Weights of a small transformer language model.
Size: 12 layers, width 320.
Architecture: LayerNorm before each block, no biases in attention or MLP, untied embeddings, normalized queries and keys.
Training: a variant of Adam for these matrices, 403M tokens, 6164 steps.
MLP neurons of a small language model. Each row is named by its layer, matrix (up: input weights) and neuron, and shows model dimensions 48-239. Each number is 128 + 24 x the weight over its row's rms, rounded and kept within 0 to 255. Numbers have three digits each.
After each neuron's rows, "fires on" lists the tokens most often at its 100 highest values on Wikipedia text that the model never trained on.

L8.up600:173160156139134121096084149102133124121110119125136123129119124131114100119071087122199141136116126126151098137125155107165163095100106117117145155100109111115124148125134156108106101146115108134101097152122126101142179104119169167125159176137166130129125128090169140153088100162103105154119146078113149149116118145141147126150124107098144105138131107150105125098092148151131115130148133124180121123159113165116087145118132149146164126158134139122130177129127129101145113103149158152142124161106144138166124133124129132100083121110112139168116136116169138132119186133149135137
fires on: " ", " the ", ", ", " The ", " and "

L6.up702:174133203105117090120107146089110147124093152119136126128111099137165108120150118137179111128129099113094131129157138132137141085097110151131138155141120159141085119136090149136134135090124120105164134119131100101169206109126144138122174156152119110145131160113137111155125134097111108181112101112102138104115119141167106155113075094090138118146161164175102153131097152149145124147149137105127126171145127170087104121134111136156131138114113201091120134141113140138131128152142130116126194140146097105147168141102160141129102162107107111170122177129169094162117134138121160096
fires on: ", ", " December ", " October ", "-", " "

L6.up810:167113115101116110153135164133134182095126126123087126127097141133102142109119132165153093090159126174156128108116088152160116117100102127114115134129126139140140152091167145153111140119126133119079167134160184123154107134078089167156159112124136147089127138152146132091112122150089107093081157142137126130093126138121120102158110084128082129102093141128127135108125200128185124092117136173176123140127081150131125150104125120150101114118137107171138114096124110142089120129120093100131119100133169159124128137125130133132158109145122102115125163129153153154122096139154158071
fires on: " sh", " Sh", " | Sh", "- Sh"

L6.up1150:110135146086165106089168161133117135141142100137123105160111119105140114190119125142129115136144094136098137134135111138152172147132126111144117102120106142152113136146116144111126129161107098128119151103122165161125115174155087137126178135152168138122091130181157087122087103108147108126139104109117089130109115109126110116115121073090144138142160149101131152107122171167143160145130111157123140138119114136167126125128111146113160136104135146139101132140117073118050115162146158140120157107131160103143106100157194133162136134175125165142154165090069096193111146120122116112
fires on: " E", "E", " Pre", "re", "==E"

L6.up383:103160156144180111141137098112134178119117151113108108132119164090141073146095082119160141126139110104126148157088122121143192103087127136113103133115131160119100101127134151097121128117115099150119141103090109088134170104141138122129119151140152098144120158168125117145107107127123112121153157131117106127095140142105140104170124099130161087130135117145160110122110171109126171127156135096162112158142093155092134169129118100122158106140058170126111127136129129113114112155098130130128140159129141110169181126131137133129142149101119119164143119121116118129104136112119131159
fires on: " ", "-", " w"

L8.up792:137108094137136110161140100161140139125090160084110099112113114118116152105131167129114121098097154114136175142102101124175114161070100102148126162104136175177133125090110104119150154095163144107093115138088137122153092128110107147144130122136145103111124136131159120074130146151131134155142161143138112157111167129105156094150118112135127129125140110066138103165110148142137136166148078141101143119122113140098172148106097133122149138114138167139126166139077123144083151111158089144127106125094121200143098150131123154133132091130121116099156132130151132123124112112139096111
fires on: " sh", " h", "ch", " on the", "h", " St"

L4.up340:181101138132135131157070094131132081149123099135127140136121134138097113105114085064133114095129091110116147169152061122153100168136133124116110115125096152175130135131135070102148132103142099149156167101084093089137119149099119159124126127155163177132125135108117129127158148136118151145107091151119135137141105104113109121131134139085152147125098096126124139129112160126141128104109131121136114193166147174145110110127119101130137084100169127142132094156107117159105129116143091114187104162107139118136117084143151088102088139150127143133176146135132107157113171159089130136
fires on: ").", ".", " footballer", "==", "\n", " actor"

L6.up687:142147128090092122135124147101091104143134102139116133167104162092127134133129121109120155141135080112120109111102108093174119132145141126093095130107105106079114120141134123082080181146087152151073132146144124132144177138095117137154120153135139122114146146132153113163128100123124105121101119128108090116120180138127111086158106093108105130156104112078105090101152133117188152126159101149086144143147115103132147122143148124143142105127138110139140142144104137173080095122131122137159130104098142152119133128096169139113114082127095143136114113111149128159149108122143162136
fires on: "i", "en", "in", " Zh", "u"

L4.up436:111119133144156100113127159147145173105163127125138102134133122149169105161128153127130063117115130171148127160155101107113130130120162121126069101101139121159148135094127125105148150154124119106118152095115130129155151121126128137126147115155131143124096148161136099117104152178146106140151153122117107139107129171117114063143138088182118138125135101109114101123097147153164145119140128120100109123134090166148155137077112146112120111172160113148137152102125084117109087142112107164107095107120149158099114143158138167094146111140122091190098143057143125146127164158122149070
fires on: " (", "===", "-", "\n\n", ": ", " (C"

L4.up1262:149132140138170111146135126100095159121109090152119121144121137132141118153149119146170100101135134151139124121142158185133124159117159102110104141102124148147091144116124091180121161097119099082103101101116119135142110105095120163124135152190136133125099120153124120105130127122116088152165085144109103154110174147168137063178108091128104120078112138092094166117112175124157163115123145130090072131170112179153120150098098137113141115117153170116146103165136118137129094145109115171124087124120137166146133115134151149129151135131108125141125144102173088171118117126132122077
fires on: " |", " | .", " | ", " / ("

L8.up1066:112097125154154101135131135096112116112123150149096092133113150108149093119144169193130052133128125137158140100117133104166082138144117142074099145133133108087117130115106113148122125174130130134096125082131143098136133139116114186130149084116179112096151127110121139093121119125104098139131149109134093152123097149149081108133144112116146144120151113146071095106109166134103114132128145128142126121137133124168119115113112123128148161091156103156142140105175124161109106165113140119127141124065110126134117099152131128129136110125129132094084165146138149155131123118123134142
fires on: "5", "0", ".", "2", "3"

L6.up244:114126112093156114136139129102128132131131143162130115119132166135140114114151147105154079088124145143085132146132115114100132114128160165129163156111080137149102124090142157120114154139092128107161121114147126095108176106115140124127146112138158143125101150106151113109135178133126098161151101118095065150078139161154108095140127101148149110110126145155145125112103124112135139143132133122098122169122103160154119147106152142100146079151086156167080125164130102093130073108114121108141171133170157139139143118169134139120133162090138145159089133149136086164128117115093114126
fires on: "-", " (", " \"", " re-", " un"

L4.up1165:164137167127164115127106137096116128137121074149098133163105107105181102147100146108110124144148148117134133111175134151119157128132140107117154106127110132151129135128098101128119141128095131155078122089148127164142125106112131126125142151190102177149118095140137093127153107148121133130124160100114124127106136145088164114132092089168092105131088116133139158174086189168152116131155140120092096153150129134135096140126139149123128110132117160132160121180127152129134135133145135143149136119133156134123108114113157089138185118073106131154115143103168110142097129108130125139
fires on: " | ", " |", "; ", ") |"

L6.up857:142122131087141111129112120128125120130137118133114144118147122123132139118117120137165125162111112138170194144112156130178125128113127115115111125115114154115141175158119165132134145114135125124110099154114173126117105131087117171151160111109096157119141150197152095113146118184110084109106151110143158120105136126133159150144139081130074104124112093095145153140108127133168153103137094148135129130162127137137146167126117088134127102121104102120143106115112122167135164120136130130136102137108168127158101129094095140146142082111077119137122125132144153108151104162168139122
fires on: " Sh", "h", " sh", "sh", "- Sh", " | Sh"

L6.up1501:146133174152172115107079140082111145126146141145124097160117127128147116175116082118145142114146113096140140138112130113123129137109153068115115127113137142173128099132118079127182095113134126138149140148108126139139125120176110128120172129120163172136124101131153143135102113118121149135093078118154143136100131124139130137165164133141129140114124084158140147143133135144162127087132114176197129176176122129153075159140090081132146110140146144154156116104136124136166112129154092125141114115082134111150110103159156135128151153132118137164145134143133115117129125122128161114
fires on: "\n", ":", " -", " | A", "."

L6.up177:149142107105121103123080120103104117130150137149146097165142185123120086124145133143159116119137121103156151123141151114097115121154137123151132142141107125101117163076085141178083163118098134136146113141152146122122106139161133106126120177134112147095117089127193132160119134139129134133112116092116099113145155185153118117136136119133138127093137117136114130115128113130111123100150101159117128137139127118115145103113099110166187076109119157170127157123122171116157142102155094192146160129155101183167123135132122114130075138106149146163086144128128079186124113149109139135
fires on: " S", " s", "/", " V", "–", " J."

L4.up448:142109100108207104195143118115080094107103115123121139073130140113122085090128169149130108158131092121155128161146111091158079103157088118131134140114150148125102170137100133152144142158116122077093085144126121121161135106116136195140164119154099134116124122143149126078088133133122123137152146127069093167116112152176109079134139095117161158123121142082107137106111132138113096123107131158194124110124153143127145114104124127151145159117150121108132135111169082162120123114134151168111136118155134142151089087119157126132149181123137129111129148135159124116119136164140162154
fires on: "2", ".", ",", "11", "1"

L8.up947:150096139152161107115121139096141099126146126166106123102135132088122115077157145174125113113147137126129130115142134130185093125147103138094134095122139129130062143077105158128126102153122138146145128106120135103169113149110119163119162118146142092133132131112109145156149139084135080098153135121094138158086117142126114102124091128070124122103136162115113175138134177111101148110139136129136120117148122160160124143134109141137145146145133174137127136149179146134105160126108163119117141147082094156135095115119139105110105133132142145109136144121172111133118135111133145126
fires on: ":", "3", "8", "5", "7", "."

L9.up642:138128128130132103122125163099120135096086119141109158137145143122123090152140126106156093093152112134094115110134134147083090132144130115112137130129152093153124126114133124228191122126130111131114105090157120118130098128138113165169131187128170100129170108102115137132141156113131115136105144093148110119136090130085155121147159116134122130133134094137115118143125135183129175079146124117145149105141100133090126127098102105139139100161142109162102155093143159116090151122157094180157122108158122152143120123150125129151132121143127119116111146148122101151153104159092158084
fires on: " V", " ind", " S", "ev", " Reg"

L6.up914:111124160131167112120134120131104147158150150193104110143159128113137100143117101163173094134120138124096160120124146117111172150085147148132105132130128117152094171153126170111143115177105125154168150137130157136131134150139145102113122136177110114139156176168137091119092115166181137142112162114135113122127132112134116149154146058129170137080148145148138179098122157090129122108130127123125122119121087132115124136121158159080156122101097143163088146157134162119100128138091119104109137111131164103203153119157149100131141166158134169121119125083098097173137154170141125131
fires on: " (", " E", "E", "—", " \"E"

L9.up1276:118158143089173110135111196121131185114138109131134144147135153154127057109121112115158107091112134134109156154124132158120111144112134143119080174134172093154135115114152114147167137159140164114141137133130163100120204098125109129137093111133105144124103137118140100098115146117137137123142132127167075180107116173100105103125126112177125115148121126095128144114122150161089147125122135120138122156115090116120133168116141148144141136122149120117105110136157105126109125091139123126079145155144148151076137127167096136153135117126151134127124161112135127107150141154109137121
fires on: " (", " in", "-", " In", " sc", " "

L6.up391:129117159116150114127135100122151149103106135166103092122160134162138144190118124138168097089167110160148128170136135084088125137125170120181125100103124177122129118136111078097140129135123092101113090122090149101124116143132049136138138130199143098121096139140152104114109122130131135115111096128115112124108132114159146093157140109145119104099105096132124163151140160108219154131107135151129101154143122158132107165087140107136112115103131113090114141127135118202148148138122085123106141105123146152133089145145141105142125146133139119128162111103130139139137102135140133107
fires on: " | \"", "\"", " with", " (with", " ("

L6.up962:136107129170118122143114103103125114097169091131136102101083123144087097119123157129167086111179127164126177117109122116138101114145132100073113148110113119113148126115125120146112123157139120132116147111103120184137189129113095172135130119126180130120159140143101121096131127105135124098131086151143111141124136139112102126136135128140144115117104140145084090105109153114144081152143200104142098137126142131146158210146138156098160152115142112207158153152144092133142141158129127140125153095109145143136119118127181122110122139125119114106138138112168145165116138099123166139
fires on: ".", "1", "2", "′", "°", "-"

L6.up1416:144123165116151100148132126063107130125094106147137109104126164080133055129124130155136127131120132102092167127170078106109142128113097145120099151137098094105107152116140109145129111147140126143140134153127144149131149114163125146133106150143128107103065141099154088073084081094151148122137106097131149132143102145109149133128128146137114125099111115137108143119110106187138134118142149151139135119125121123152105159128139147121101138154124090135140126121167199181146125113145108180158142175151130153158095148191123089120105128128151130114114190134124132142122152144094128111
fires on: "1", " ", " in ", " January ", " April ", "-"

L6.up1244:157142139084120121101147137109118087116147083163113088101134129083137127138124125145131137141139146103170133140129133094134110123100126121099126114130122094131087183127121129131132114170128142149097158097153165151119122146066156129138132121157105147121147154158171111159134095118127109124084129120146098143133128126146106070164121098118125130124123143096085167095128181129129154118116101145155112146123120141158103140153119107123150096118128089143135087136151114142101138146118150126156120143114171142142103119147179155154132120114100109131142162100139101153121163114131155096
fires on: "e", "ai", "u", "an", "i", "in"

L4.up982:110123131116152107131141149089141144109115120120132125137118149139140123146144142128131089137132099159144135153135115112164125114140143092130100117074121123172121120102088055172127166101142089107124088126150129159129121103101142148127153145145150119086102134214114136117099137114152109140130127133095134127129191111147154119128136134159099117144104075097105111173134143174178137105140181172122118132161104155119132126089128117108119132082113137135153105130136155166140124166097076179136147153127131169108108136126160131116138097120143137139117163113123132172092099136085149125
fires on: "; ", " | ", "–", " |", " | .", " —; —;"

L4.up271:146118119134135117147102105145180169112090130113125150118127148081110127160095141130147095116192127154136161132080113112146115133091069115124157124109114199124196143130115182117118138123115124143107107131111135141134087128120088143142172159120111101095165146153132101132159130115088124135149166142140153143136121127135171163157089118178128115096106126123145116147124146156139186111113135153115122130120101175093135153116105122164124139141150151139120133095100149109122147129110091142099173153122151146134172170114137133124164154135128124104185164115133145131108145141139124117
fires on: " sh", " an", " h", " a", " the"

L6.up154:137100122120150112130113135086137110138117099132148115168154117117137077163115102110156127120138122133146137117157130138108160153125127088115117114120091158155082115136085096109151113143107074106160115112155159101175111158132136171124142106131193162155112122153182111140129120107150129163139111091116131130092126096124146146093103111079145086115117127145137174135104126170161107135135134105179080136135096159147103110112149124117121128148122134118069171132096107141156146112102138118118115138130161114134130127137157112132174156143124165136154134109117125194101149109102066097
fires on: " Pre", "\n", " pre", "re", " | Re", " Re"